Weights of a small transformer language model.
Training: a variant of Adam for these matrices, 583M tokens, 4445 steps.
MLP neurons of a small language model. Each row is named by its layer, matrix (down: output weights) and neuron, and shows model dimensions 48-143. Each number is 500 + 50 x the weight over its row's rms, rounded and kept within 0 to 999. Numbers have three digits each. A neuron's up and down rows have the sign that makes its largest values positive.
After each neuron's rows, "fires before" lists the tokens most often just after its 100 highest values on Wikipedia text that the model never trained on.

L6.down469:515462522414620499532502488546382444482465481468463501474435472527572536573430530477481489488548577461516468443499522451535413407526505496459590507536450490606500440419409539527521493510450502484540561456526468497423510552459501524529503503465533444517453510528516508364464585525530534578
fires before: "0", "9"

L2.down870:433495492404504597487551538521570533506454458592441461462448423496435448437546526554452395525525533603551488531518478453489510498552532534474473477422553373392442533491534529560491507416446548524526461582508536471464456489498532467491501541460383520434460421470497494493442562531524503492
fires before: "0", "1", "3", "2", "5"

L6.down962:532469446408547553506579424545406461471592449501552490461579455516562535585497473517488497531459493458512562475559531502583573536437492465499476502457504528777474469520454542451497547413493545514508483522597493561528383569530487501468541564548573496533546633470545475490598472571529476539
fires before: "\n", " She", " The", " He"

L6.down583:452555526498460579601510523460572446423482585481483587448583382618473539505441470628539519466447518471534411472507491498435507475427486584465537499439480535474563521486446517425481417481540557526575438548480491472461552533506441525566581632538509431529446508476543449489479467483470452519
fires before: " |", "\n", "==", "1"

L5.down683:548452477518584465452541548558417464526435515454474538486502483440490492512522380457449473445491471495465616396557508508476530486512492517555536497497493444545465524498470525464420504465478540526539521422397509547462489483501467430443525398542413504508476442484387535537435529496528513449
fires before: " the", " ", " which", " them", " their", " his"

L8.down1012:480454491612377514482537526521465515506518467547555560518492477443494588471406457574532418501542440493486527528403518548430504499520514509449492468539540473655483533430546522553437633497623514466448512555429462577464487462457430529492502531550450549590523492530542497603467506503525529478
fires before: "6", "4", "5", "7", "9", "8"

L6.down402:463509503502488464558523568475463551487586481478460554519418599555470581464539450507442391480482410437425521454460513465570508498544437432485540509470480501449468505485551495528452556537523476439426518523477536434518536504461441469486424563567515530577540531458551539501588510443468493607
fires before: " to", " by", " in", " with", " for", " as"

L8.down398:541413506507469415486537499590398489482426529493536523563484580454454587468468518433525551529460507539477488563572568599466502540449500438472425398526510596363515518495562590495572466436452504343515467563509575534529522593467434477555528559544518546479523482442565423572470594512468423492
fires before: ":", "0", "–", "1"

L2.down50:485493469420492524474521438431490593447529478470516560487463463547475539453575542502564490482614530541521500548531492451495544494587449482484441478558397588480486527542529459495464482533534535531459559493480459492532439411563495471469476404483524400473445424632511487528444508506527583556
fires before: "1", "2", " ", "0"

L8.down724:517507594489488480531542466606532458508516479506492493477437509506474518601505512520479596539459501475561521500468498478484477494508423479537462460523594533542485571391468588545475485556496524583529479410448449565524426471508464490485478524527631420535489506451445594488507482437375487487
fires before: " (", ",", " |", " •", "–"

L8.down709:511391630575474524454521550583496463461445493535503524504478479453457438461521527528426570490591412461547553511488576517478530435448569544461498419480433375544474513466521471512498503580531519594479484407530507501451493486529487544520611484497519429535478432470555612563504495551444538485
fires before: "\n", " a"

L8.down596:493516534529526521510489554585492497449467493438492495473501507548490595456512503506542556465552533403462512570510527482523532446459435385512407471468634485364448563515582430534578482563486474573520503553450552488523464459594480525501542484494453518524466536498511455499499629541515430449
fires before: ")", "–", " century", "),", "1", " –"

L8.down407:519506572582551449504571551534475477514429482490483491519485510516544555508539495579474483512531531547491575396534484419553507645432484559502423608526461497553534411540517472463466496501572476487540543519488523420425524558481510593562459510465553436434581421586493595492506453432523551486
fires before: " |", " season", ":", ";", "1"

L6.down434:516587496486512564559469494509520447492577480528509489550612455430468509548483629514474389540576520492459479515480400540513442494524590492541522469482541512356547559477507514589538500467607604499549480496531454630476568486483513470657534564487456459517467478590471562524516531430516559461
fires before: "s", " "

L8.down813:508467524551558554410601584494554480518567499551517472508448522536503581488494588506473516433531506480526557519523482453476502545499551551491484444504451452550478450438519485571482534418520407577517562490511475446490424476533461448528501445476588532503453505538485524495479499486410463410
fires before: "4", "3", "5", "6"

L5.down238:506532460502543509466520436495415448494510506488493469502471492514507511476499488589400561518495456468490546476478475501465624544665509508484502527589549535510431496424492540438444493514457506559554503464603528418457560451548498585450471501513440400464418475554539567509499480522574502471
fires before: "\n", "|", " |"

L8.down13:501449514405615515464484448517533514508506565491407477474468572479423545461474477465527437487472533469478511451491466522493508416552563448524563444465471428480500498499541558464533434374548461470492582505554509613584497395484597514405476562479458471506599427460487448485501460540559494534
fires before: "0"

L6.down905:463479526502524548476414483469463474467536501469419477538569509443486469527500414554577489587473510459432474513435575505493483522512556524546482520531555607466544515526440629511527438474521498500432560557565565420614413474411517515534481470541515491438466547424418496562503445466479508537
fires before: " of", "ing"

L2.down916:432546529447461438472495522594532418485452557526504505478483567473552523500442517527405500446524434540480595540511478509448440438511446485526461523532444557527475588492493519513537462442449496515415581493420403567478563469532520507539582523493421483676503553498438566473527517446442476601
fires before: "s", "in", " with", "-"

L6.down737:527446526620453383475450520497518566503534554464515491485504461573536562553434463486530488512443458541512503424446491529555524540538513446497459418524548472478508515420453439479505458540480419450429541451454465539480465509478515477460493427520503558533504409511474450565499562465469550443
fires before: "0", "2", "1"

L6.down439:485524404585577537570418427455482535431485442536516436464537557512504527472552358553551497580482420433546494437426435598491468486651529472458510543591433514510439525431553507576509633493398430536461493481459474499508512542512517503523555469460458500579565474461481521554554375491497607465
fires before: " to", " with"

L6.down705:504455568516528469647564486427546468560473500523515502460433610523528544503530413507462529571577450489469428485442497427460608463469464490561443573463492516427490496359516519508448476566474482519345403520483554550499431469507536517497460545505534459621470527551510525485507499479476590494
fires before: "7", "S", "1", " of", "6", "ing"

L6.down929:553496509510461523532420484457435429449429549535464570408495556517496443507534482501448457415537485519535480572547410509417538488596482470436525524493482505457482462531534442503507442557497564594481431506496541508515632507479457421512477540479422437486442473471512509459466533522588489419
fires before: "\n"

L6.down864:516531557482492506447401446499473505493564497483445401478464493519568414464523476494512480481539562552480460528538438492425540573511489499545509557526405469523534451409478567440530491444591566468477588606605462499437502500536493533466487433492468485507483479545505457486468484560492567371
fires before: " of", "0", " and", ",", " between", " in"

L6.down43:508532498444443519474593467531480508526498529533500388525482517553496529423477555510435499510517533495514457485459459440528528455519498398434505529513465461398508459503377582399469469504441440492547607513534556452408498546505454527494344406542454424577470475484474565442567512603497429570
fires before: " |", "+", " "

L6.down654:444515488409534574530469511494435487616455534485507518464485573485564476437461518494450472502493560533517588479484538534487522490528464451433572497510499488484555480447598513489651434524454435483487501472620422525413465558517444456446434522604475400547424488460532442433460512558590482535
fires before: " ", " the", "."

L6.down358:469438474526566485522478425481458469503514474408535580406531586464405521573482465409416562438571527513506587531482492509462537547526645493461495519464543520603540581496543544526554518479532577556450435504425454545492444506563619499497470558570551463499541464569517475495506518474514548479
fires before: "9", "s", "8"

L5.down700:395490561502521572483511390502603632423542479563507481528474521501478566515495526433496519536493448480487491544532499390515509470499538395474488492557558501395455475511567425493516460521419490415520527485499539483587504503399552440490563462525406543454490446500465572530505464547596442609
fires before: "3", "4", "9", "5", "7"

L5.down293:444525483415544477486420530508517526506551561540510483633496562524513422447508427505448516474483492572589497491530487527464470492474540532630474504537407541568477476531467487453544495436463477473507603553580450518461518365550497503513474467475505624519584417511513470512400486504504494453
fires before: " |", "|", " ", "3"

L5.down188:579509458494495463540497561467516462525440474454542439464584482475525464491494496388457559487475473613546471434558412464522477589534391503490423475534522553326532503400509560427436534440435491432547488511431510409487510441446417527529487486485424570506601462505509523545519585500489602467
fires before: "s", "1", "2"

L8.down463:498490440542542432485554476576560509494512543420492516523548452369507544493475490502437490561501536536505514470434482478425546524453554458476514555495499513491550445480461499501472498449392397502428593442542421554549483466485556419452573507518544539481569541455464482514615553520502527485
fires before: " ", "9", "8"

L6.down528:535476496561509469560465592449466471524467579433434563590506493491532504570509484512436480548499503512547472528516451468485508545490540503497480495417538581445541553582471489624469471501521508480508523499391485441459544564489595526591526517538517478509420462551498534516540504478521502601
fires before: "s"

L5.down433:502466519509599515517421619592566495516527643412527494415480502472532546598464475503460513531434545551584344507544558553515485514566445539469542478563552508654542463614573513470495397427472463570454466423550446505510438537486528533487413498510475482399479555457465504426480529493450485502
fires before: " ", " L"

L5.down267:425504442568417528578468528483522508536542497577543483458530523545459513460543455496537537539488429555501472411526431453494584470404478522532481578521496536416452516473546469529537467509419532522415596464463565585513502534516460499476543477566510466558551553534462490487515440560490446514
fires before: " ", "ey", "ition", " –", "al"

L6.down554:564571522410557514420444538415527454475497531517486514502396514426418413503488482485488471607422507502421532465418523558439478540560342475517514483534583449366538485377526529476539437490459525484488532562554566453476514545513454469452491561499479542528427477543533449533480516460536606502
fires before: " |", ".", "0"

L2.down827:499530427562608580481505444468404402567478498553505500470490417514457515481461531504512473441531551485485432495448423386440480469519545492455504440534458579379522359528479511554461472477478459556504542540454643519480483572491571525509411511521484563584404562518576545510371458532483465382
fires before: " |", ")", "E", "|"

L5.down773:411601433530481473500481526513529505416430682488498505494437443446541567485448488471491548557561515446506526456525505440510478443411508443453519472506487553604411433543486556544501500436482530506446386429569511487546458411506496502490460503349454512580531651472565511504539523478480496438
fires before: "s"

L8.down342:367491464482552492435451476496512510433516473426462463442480509525481486562461506517633520449467452484618467402506452481435580530532453482451512443399525505459546513490580506439451537437497498535569513429533480521453483503523476507521463491575511505522516489485499515466505518524537488422
fires before: "4", "5", "6", "3", "7"

L2.down280:474476521462565427401492523599530524548509496601509484489482555468491548466494500522581567512490496593510475633509530581492532535557449439485513478528451435607507497467502608434500593565522517468608525468445541548529519513513484494523456500424495504579421424465488568500566437434536453544
fires before: "-", "\n", "5"

L8.down439:519515512465519482505443499589576376472516556486512531473578489444537536442486489431542470529487448437398424585512550518518482468455486462522522488491558562412429495435518525582460552518492434498552484524505445423427549504594501594528451499457563556531543408476485583500418485451516495505
fires before: "6", "5", "7", "4", "3", "8"

L2.down232:456500510533478519439511463455421457435556426484460501575466488482512531428496529493565494519529506539501454465438511549536458506513464412602522424489560504454514576560512430486392556546569481521453499500479574454464549488499453459519542586493511453520469525474464549438484449458487471508
fires before: "\n"

L8.down21:574523508419539578611505446542537568565511494438429495470564507478526504448528449554443461575601583437554533482506498507512457501473481531473633522505571512563497550515518606489558499607547590501497503422539458553420506457441490536431511418545488636525539489538490523415523530458481428594
fires before: " is", " (", " was", "\n"

L6.down516:590431539522419528409504472493468452550542465488524451532506529486474468491432501514532388465482519452427456456565555553499445452423496461475565541464488450647452556482451451492501495468495559466427518501447518397420638489537500550501449580469504529472546488490467427466462485418444519485
fires before: "s", "1"

L8.down374:554482507473420634460531469464508510451477474480478507590459481474449567532532441412484431507569459559494566507476488508420498448585509484438478557506563494603651498619517452456473421496445502498473491526508402543615497508557477474532504443496532497517557534509517447399470499481573501500
fires before: " of", "ign"

L6.down732:490633510494471539581488503509456503652500504508442531428472608557490488498501491526458495447444557419549540519501498491322511563500574497436548465539506519396478495491464507440518481446515522494566449569433534461489433530506536363472475605579538551518577561600409492425545575518521477482
fires before: " "

L8.down34:482483486471473461495507476486559527506509506511530468453539595403447580482418484451551459469509470526530426471563500567449481540482464433532451497481521564666458610503428524484475470430506441510603593505441459502479444514475408421507493465523512556540589517485536453548524555441521540497
fires before: "5", "4", "6", "7", "8"

L8.down808:587478497415521473422529433499486485520446533459436476498554430485545480498469593551559555558563464538532586507480432458409506476397467437587569555534498408719572528490556540520495425531417517522582526529473607470529496502431516520506374541528466541513518469505455450411517436520478461459
fires before: "\n"

L8.down619:502547613581447557594633456488557397495523497427427492483521582551487546564510561435501442469539530504575546557475447543464459598491504451499474548506472546480457543502383534480528531430457489452516388505474536514497481441560393582494557481532458468508532490467497460511482577550533518433
fires before: "0", "9", " April", ":", " October", " December"

L6.down433:509535529534507461519516512430513514438449498563506570508546514542585458467522582458515521537453610558437528428528426425483526558456483474582573427547497488505581526459474480525544582485532505459529568606462507429507532527526413597464582438478596473510510510431550401428429548446502444498
fires before: "0", "1", "ed"

L5.down981:530447493487485498511531495616567458464516518526377494552465461450458490388461452456556429560455520553498549618501440570461496492585568548467466497566525515538406440534504545507447415463472494493541413490544476538452511537522574498566445468485473530452588422544521496503512541498509430524
fires before: "0", "3", "6", "4", " |"

L6.down951:538512476478470502549551376522421491634538469505508531488535448443454532492534567529476514414518533451561596506522455498460603536454440508501587538443456423430486553476485553522572519569535435423486527573614553508435500527540481563468493492512494496497527475479519511439529517494540379439
fires before: "0", "1", "2", "5", "4"

L2.down256:466557494470493534449447486461485498551501579512466572523481505487430541526506557413511522415476536465538501541395496518494570490527478432525498370499432531538551480569462501621455542500442528442489517512433457486511510457543471493504410516424465533497507556506455467599493412497462488465
fires before: " |", " (", "2", "."

L5.down959:497460525522502541465538461482486503562371435449471538437541429435538469552464420490526583517542546546502587511580544483442536520525532553381602512474389508525569553482499508346532508427381471488497472469521544525430517528472515558497517465541513495455551512537530455454490569474561472497
fires before: " |", "|", " /"

L6.down252:434482480510482508460423417424494490476562459520500540426476553519445522440542453403577505489414490464408621541519503492529456557490501547466451480430461540462422451428509504532462502565552489504539569460510497503478497460487500498496480505592527475513480442547419504507562486468456488477
fires before: " ", " ."

L2.down282:413493545488473486535428552497519489465518481516573479462522474539541334509482515526473528521588522486514479493515489533568514477436543344453499467524519486550520481408436499474504449505473534473463579478478487420474534420441450433421483592535496533503475394528481524525443465456468532447
fires before: "\n", ",", " |", " P", "al"

L6.down1015:449464523429459452516503520496466442452578369520583542437571487418501536483557432492473418512449490450507596536469490491516517475505598496605539584533453482523454461556517585508579523499459480553403576477490503561529560531509472555377531495471491535571540427635507415425540646494489563486
fires before: "0"

L2.down960:595544533405504536603445419497422511510542480511470508557403432480504579477464482521542563433488466514483378496440499452553480513468445485467510423401538447565570526561538481514525452466527420467489532329537517519596524536467525502522571435461445509507533404441559454471539415563562482546
fires before: "\n"

L5.down22:463478523420513543502473504476499536474506497465515511554549496534530472403449536548542592489506576503345526519518488535587444424548478440528498470457502468581472591514460392474513497479534493479527444476557531503518508465547545517547381534555514556511448494509505481499431476511469490532
fires before: "0", "1", "4", "7", "9", "5"

L8.down650:462541517595436517574499565562486517522444512590465433510512535488443478637468470357554515553528461556527576467480502472499477505606543467458473502535432514288479517513546508439565521550544480550495409418512537490501668443495506544544445558501495434540531521465399537487477480472502514484
fires before: " |", " season", "–", " Championship", ":", " "

L8.down474:515466536438485596443474423552400412506570497512511486395517568488492539506494540400522469503560416508528484449550485564576416609453559466482530556583496486380498507500495552537527466385548455535534501462510545512454436556485463479462464543558526436464525453561491551554457434508488583505
fires before: " of", " a", " in", " an"

L5.down568:533486555528496425454554408615379473413497546468594516385415542585554570515450459410497527489548387469491569487517644539553572549482470486563483412500509476595518503472485447566485542431501495569470498439452508517554507477591509361554481492564463437502510540526522540498498481511442482516
fires before: " |", ",", " (", "\n", ";"

L8.down225:531514501526549508542445559593548497564395532546509509445535532513489588559480496556514565430478448443537479436390613607512416443548562442485524432491568620454443503537530495457425457436469439458445481571432426476518448449575514501517525457480499440540601423483415487574487509533483578445
fires before: "s"

L8.down347:490568557496521521432492480449508554436417521478401444535447469570499528469446506512450485476622561616454454496485524393475398509506548465567526565499534435519548420425519555510506499445467531465397605436522406546558462544499531547495519546490475550515430492475459475429594473545517559544
fires before: "0", "ient"

L8.down433:460553501617491497469418425534494500477481469488453435499532479504540436461508483512450577451443487551581440509572471502462494550521550502497523355530526457510448497522505566530453580600423452532512388468618484345414518538488495496512514527559579505543486524461477601494520553468556583472
fires before: " ", "\n", " +"

L5.down927:497498467522532531557556507496446453468458554511539530560540541500511501617474477536503455453491480456610540623532490435536579564543459527449507555470477479518669405509509517500471536511453495577462495544515495460398499459539527451394501511422460462528573456463450513433510398582495593435
fires before: "1", "2", "9", "3", ",", "5"

L8.down52:455502531560494446559513597443592552570528554565456444413467468482591570454479561535547393464511522436529405495588595495509427515416561478569427409339433435508528523522426487505522493507546505554530458453583495446606465532500411473535495490453533506551435504308403451521534422581444463574
fires before: "1", "2", " |"

L6.down52:444518566524500534486474526394531492452544557414494466483466498555448532456547425394585508441528534524458548539498531486457518486452524508463553515466526458559555540546551485352509552570518505447498509528467544562514492509452535555567498528478473454362564483476488480501473527499476500457
fires before: "9"

L6.down229:418543456536501562544546615522530390502499439531502481497495458524492462515440635509433479468486499420470501537538501478541490477416560502461439451470439467479432524410569458505438533399522597446513450450490359429409496541597450511569429505509515486497548544437518556461546436487477527455
fires before: ":", " the", " he"